MLP neurons of a small language model. Each row is named by its layer, matrix (down: output weights) and neuron, and shows model dimensions 160-319. Each number is 128 + 32 x the weight over its row's rms, rounded and kept within 0 to 255. Numbers have three digits each. A neuron's up and down rows have the sign that makes its largest values positive.
A block is one neuron, or neurons of one layer that tend to fire together. After each block is what it responds to, as a language model described it from the Wikipedia text at the highest values.

L4.down759:077154137129092076126088138130153192074139083115158135137137113061068117067123199107098190188138132185123076130149100123111098122142126103133089141156177138093136129187112092128105105209135159109121113116126107116128122153115096168090144121105160097183145159146121156102073104079162117131118194140143076146134129134088112170147120126082140177107141074148170180131175160118183112108118150177130094095118119096155129113080173145137109159106104118116105163138127113074178076132056168
Description: Possessive apostrophe. Apostrophe right after a noun, mostly before "s", marking possession of institutions or people, as in prison's, school's, city's.

L3.down84:145134078082027090172149190082115077147116110148154081146113137110136160155076164092157179072105127164187099104132140110182165150114115097125221123121134127082162089113122160114161101186090170131130198122145140126099163146101125114119132054107145120122148109100101152152132172134157118133183134152119119090140088160116177155127060143088139121122101086095064106163144067139108127076186126160165118153133068142107123100151069090107116112129097096135146154120156119148113110116135124
L3.down86:162098084158132127155138129194091191192115109168102148103120136123173119091145146138145095166163098133117147115177131086143115162126124137076133159101133056034096153069100085145100162140127163096124143115178116152176143096130109166154137113117113132205163148084093129128107098095177124098050185141082096091166121178143111152161112125090127155152099120157101101096143135111109108119099104174116143114103150115144183152168111147129184181118101197059151112125125079178141096139158144
L3.down571:121146127094044087158141121100161124130133130132064095128128072111188126156128164125140120107124117107133154148087173135156130177175125098133154099121139085165129173133186143181162097133175173151126101158165138163122157152117118098083126165101089089079153155152200127102099140081103118116121105135156111122150138105164104179193118059156102112166088132114126113163110128136184120119141133127134196092166170089136149155194100193129108166058066105172145131110108086054107084147136122
L3.down580:089163108065019092134129119112084095156147106135120193184099120125166149095102154200127144104149149130133112162145151101102133106141155123115164146156118130130124116089174121113183189134151144127184159040129155106139119181123083116148144186104183172138104180112094124104139109115099136125156161154144133141100171124135142134156124136155088154187104114113065152108122122155099160106098184137137071121107103107145180149136149163150174136148107110141055115147175106105103110118075107
L3.down892:141041097109035111138158167121128104143139089131166151107112122192161106148159130135096130143085132161155114131118156089110069151110110122117117141077158082087148156134110144093133187164124152157117198153080081073109179197100198116127126089125105191152184159178059129084088213071122134131083063151172116128149140099131142191161143139145175118108110117126111130135105116108129097177079087144112084134107100112109133162174151118111139057129145116148146121068136145152155134144155113
L3.down1029:190130126127000089134131096144079126180113067093120104191094100140173155129193155084171121093109127108151135093114085101090126129108092130148148087120159134091133176133124092106147162148109113123126162080137129107185103101148106149116142132088140105164158183178090065133104136110106110099171121060181109187133205121116076138153152132049089122174095171062141130149104108113138140182173102120146080109198122154138109119183157126156116149073115126075140121096152142097136119133099160
L3.down1141:109110124115141096119099213156133154159143124140156165119128090153166137139173095083115119085116129147118104139084113118142186130092162104139140102164121144081148098167104095115205092103103066089144047112164144154174060146121116174171152125091170136145170177109135136124127177133132108094127155113173107110135144148135081129147174161121162124051138150089079151091146150142130120174116138113132102127093100059143139083122124157121119155169091088104115099138132169153063092133124079
L3.down1198:148146130094168084146079125100163122103156169139119160127145162126109172121104127132180117165085102079143166106103095200123115113151139166156054099181127029111100122165082130087148084165207169184122201111182077148123121137180144162163152106077144147087150085148099078106127157151137146139090160157089154169165080139143161176111168133108074115131123102126174099143123162105183118087107073118157138097147163122091152182163140112067098133108138105116137146100135065115211137092101101
Description: Possessive apostrophe. Apostrophe right after a name or noun, mostly before possessive s, as in St Paul's, Mao's, country's; also contractions (There's) and elisions (Col d'Aspin).

L4.down48:132122152137000124144111140102073143129122119098130156138139119125145158108127132082111112135133194136139120164136122113128135096102071129110109129127104161080148140126169127108174067144130094112102255107170115170120086129102112102119109156151098152134185119124124122133109079164118111099160145140125149143138158120096163131123136165135124118120127130139040000156086143128119128113144212131123103120123147133119115169154164123102149137113119142142156122152121145111134146133114097
Description: Paragraph and section breaks. Blank-line newlines between Wikipedia paragraphs and the closing == of section headings, such as ==Reception==, == Personnel ==, ==Summary==.

L2.down113:160160101139112118131110154066121194089133126102115123133056127114117113144171130138126156068146106102173071138078149121173114178157140185145187124094130098109102117171096093146138123132122138176156208110128109100100120094151120136143150116160072086069145165137113120157166094137085107158161104118164134093139163128112076131157113110124108137149170105131173114148132077129146198146101176110102121133172138129144118099160160139151081121092142109127111105115144104105074135144191109
L2.down474:157188170069147159161098115110113145183138096207116162095067122145103153167126131084119155138150140141108234156107174116154134163095119109154110136115099192130072120132123139135180166148117117064163188160113096099168109105122173157131070121078115129159122171109120094130133149159122085180189102107117129148116127091112119154115110111172157166135103130074146145094139150115142141152083153159132195137143150154105110083113108163141081148164122163118051093162109119089143142121133119
L2.down554:073143146127197141141063137071084058065122138141139161127214169147125122151131122073081144121163137089161162166138116108153135126146078163147076122112124125080135064151130153115104108123200221136128081149101128126145117147171097133116090138090122148110161100151127140112134133075116107148124122086164150120142012130162096117142114127122104176199132138136097136107171102175127117079147088117157156151116141135115101115171100113135105081093154138102095097139113127102094083106118193
L2.down619:217149147089151095140074131142095117170164080171121200135151135147174126115139098079166169137090103122122106164142168119093115084124083142146175096149122106124069129070187121170152128043129147086198164149131085061132143087058143155157153101101124127115117149136157180121117136114118169108105129146154128074175140107093155116123111122085175160102118149086155153116108141050170162152057166154133117117112152098147162091139126138079083112149147108122060130175105107128150126131127190
L2.down825:171168159155187128160110138127188134142106107094111130123171128122163142105213152096114160200055150151181083089127143133133123201131125144106091161121128193135150130143144152155150157144136131087077134160158151046113174118168165131159145080123142090144124100125165141185169087130185181051111144158162071189172127129102111137158111101111115118132153162088210065135116082178099145068125078125117100124119143159112114102111105149114099093129147130126105122181108131131146128145130051
L2.down830:165174093113077110091168120154103159138110155150175168147129111145076150196155160075117171132103096136124129143139142166094097090122133173165156115093131110120094113195153127076199183072095163201191153126163123125126099144132112159127177090147116179176141084150137140131120119116098076134127103136147171143153112052219157161099094120097113080125150140045103096105170174163140109136107112139071105136123116101140109102194122123176135107170157167120076112165158110191130090097101134
L2.down1196:136131114116136162201028116145141123091163140216138187126078125123161093089127151099120090122149121137170097140107192157098105109100128112096151090119114147159156118057142160106143156056135173115155212134122137089158135140160208096106126078204063160140095113115124069145119136134158132103115087123087110109143160115198117161084135155128147144126159135141111122087146106127160150147174113168112121103086101112134097092131184162114110143151149176109134128187124116073152097135082126
L2.down1207:157149111179104133118166063063098156129096108181106150125172102106166071125100113122122156123135108165107150075093099098142094143109083120110156131133130130167136181161167117129152107163154132152118255122082114082141157140106155118118097128141124127107116168109067089091087078108092086113093124130140142102142145093102075138072182126173138101157122116124088096166190084118134108128130118103153123179148098102165097136101161137147130158152192107158146094164113188169107125080138122
Description: Word and span completions. Tokens that finish a unit begun just before: word endings after a split prefix (Neverthe-less, The-ir, The-n), apostrophes, and closing quotes, brackets or parentheses.

L2.down127:132118169176076129108132105149143103128125142138089127085175161131094128177148122142098171051162136121087129122143156116120126156110086108140120202119143141136133108085164153101123122192165124118127220155099114131140092124098138142110146109169126212175139093083136094133208122139094138217212158141180137156157119102128143156108162154095147133136183144113043086108158146127136078096148140115099086127095136138171141137125091076105096115146126133091105139110148176118147137151107130
L2.down309:169113137149083126183153143126088131215081122060134116085153131120127154166098094123117124137071133100165163116134119154156173102125062152151133156136137149134139126120177139109094150121144136115123230159122171133066086115174141116122149182155061120134111104106134133118193123105124103066132124132092075099151139130140096144195119158095168205114173153136101104121112073114193106108102168115109108109191155183125131136139085138124135085172144081104076205143156134127124189145102158
L2.down324:138132126161056175173119184222153094155143104202086139068099115162121094169088107123183086197110138098062102126104126140155112164183092133131114136122134119101148115117113143131146148158136123176116108113103177164068137152099137112141132142118170088160166184138160180168127154118105110137166103147149085147167143152131097163086137131190146096129143122133109147156093099107152148195133127187105133120149138132116172168128192123173109143181092130075079114110111145172147178149141141
L2.down360:102061129123155142150118130145110157152073127101102134106173127114160173176152161094122136185133135114092113126142132183100095082150141156105105115110113166103125146119129185030148112117103121116111247082130136131143071167110136149135124064094163147103136065137174102154090079114140111092080169168099086124148126141019079175098111128166128205145133163170125138097085138148136102095180089160137189183165150094133138116079095122120098137192107137173097198147170150121154165135180132
L2.down377:149149058135079152126139128174177123140113117117132178133191161113146152061114103141115137154104121158084119131113119108073102093138026157119124114166094129154167142139134125135152141127145081104109255093123100125089092147098112082127097121106060148113195125167107119102144109139134110133150091146112130173121136127105121154113157128177110185119079164130007089120123148142150156121135177145168143131111132141137111114169114127128100140089110070155119137098159134143166095185140149
L2.down1019:137178167135190143128117169103057146133182128130110133051134110144099159077120149138146158179096141123085147163131109149069111115160126146076089121153161152150118133118100141199169104112147045123110227132117090119130068128112116120070070117163079144115090034094135117200097115144142139092125137087167110180093125129147101102161159124067138177166104147113134062100115166102188179134141131120095090090142120129181125120107110153105114170141054141152090157158150196138151122140110144
L2.down1243:131095121131173076117177137140079172156119122135112122103112103103071154164168129172124141114105097104097105171059119161130100100130117158113131097120093141164152115020110098110158161094118109078108255111078132138152075111119143117091094135171110121115126169105157181177081087165107172107075109107136165115154142137126119125131158160173132132136132106135089098076103156148116136101161089168087124163130163136149147086140102157104148157115140132071109179136160163128119120089138136
L2.down1253:185077114137077153131129215126144129114062113129133168139169163131165158153081103058092139130142099089102129126126183135048132156162081132147186107126066163164154146166090115163144127121077070120160223080118198172073090113114190113127177187130123155123161127111179111088134104128063093134122107112140112181166093093156141119114143163113099102103118086122108155145173135128133140120117146194125068105130156132144128144169100065118136154066118126050099177100169142153137165139099112
Description: Paragraph-break newlines. Line-break tokens that end a section heading like ==History== or follow a blank line between paragraphs, just before new text starts.

L3.down43:109120144151134105116175135185127139053170085079092101126120141128151090070206104097067136039105129052130147138098155125090148173119154165201103167112109103106082095076116108107114132102120107076138166124104154148170083101133146146075159101128108096151157142160107088089111140159146121155077112124097139155087092126111056141149156134123100096127130146138094129085151132128135080152158145187140149126144127125130082143088162090145151067092116106115075147116035062156133124139134186
L3.down107:156081132165071152152089121111140134148157126123179061115106148144127079091104109160063118125128101121160100136099165127094079149115171138107178116172102136119173151086129170159116119165163109128140255123148177089143091099183178133098171131120142164157144116145153133090081120086177132141095135087182131192112082087095118146110155118116132157081105134078094099128058115122157146141098120116077113069114145114176072165134080088126146151113151153069131135230120203114119115110131105
L3.down182:110155118184098145143136115145128166111114100150092124125140098109112120093086133089118139130113143137139117128106148151073135090130073148123136115135159124173170096142105136161129090173081114124104255132162121173139110124118111099153137170124086151125196133122118134135132114126104139109135154132150139165165132101138132138129116104155138156108109147108009006101101147120152129124152222138135076147147158123152132075156111123150123171136085125096106121148159119108154113120160105
L3.down429:109142133207100152101094128123127140117118078115106119136116119120150169091118100062119135152165107104150145153074132128110136096130070120139187114140127120143160137149120116133112054102079080097115255120178133122109136138102112126159118131104109183148209116126112137157113117129103135139161135133156150127145137148085121131133150127167124116147093166127034000126095114109127125102113241106144117144131149147118112108134142186140117135129106176131139130093103124155173111104127097
L3.down525:123132195165000100144081142111104093136117063117149092102188150130137146138113151093169146111103133138095089121103107158066129226119092153147091106190123143125136148101134135157163128114122099137090255125120119118119163139132108132152128109121113113114104141134174145160156133106144133195111159118152132154087124143171150144146124106118201143183135146173118023158165147138113144130121129098116110118115149148140128121178116173136129165121152076112104118117132135129139160153116116
L3.down577:088156132144162069171109150151190169135109147132106121056095136136191148083107146139172119129090144115162141102153122102107129114123137101113136145166138164154133170097088104131105115153074146130130203103096128125142135134161117126125154122049166100100118141143112120159097140188098114122114122139109112130127135146166065089070107150134167103107171120110018148060121121131076103070121154110092153094135134115089146128096142106090091172147123111149146094202163152147093099182148134
L3.down671:134132171119032156105165170152136180167157150102142105153120139123149147103143122136100091183098119103166120121122129140119124122085125128065117132080130161057121117129096119173132116123149153095146255053132156116093120114099113107161120098097103114146194130127134103168170143123114102058174135133108149046192239081103109128200088086199076082104118101081083103179123133120108129081132159192139123124137089133183169119142093117164135147084076100098124111111154156080087140122061102
L3.down837:100140111141126139095166082130156136110152143117154108127126098107180159132088125132131081151160141121109082111095114109112194077167091135144172177095096145199068139088166121177122086070161104129111255131132111198094169135111076090120138127112098114159184149160139150073090103123115119135090101100082120108112175107163103140143147140137086085156128105108126133107129119150115170106141156108174118117119122126152193128102052148122070127141105181139165115177138108120133119106114139
Description: Paragraph-break newlines. The second newline of a blank line between Wikipedia paragraphs, just before a new paragraph, heading (==Early life==) or table row.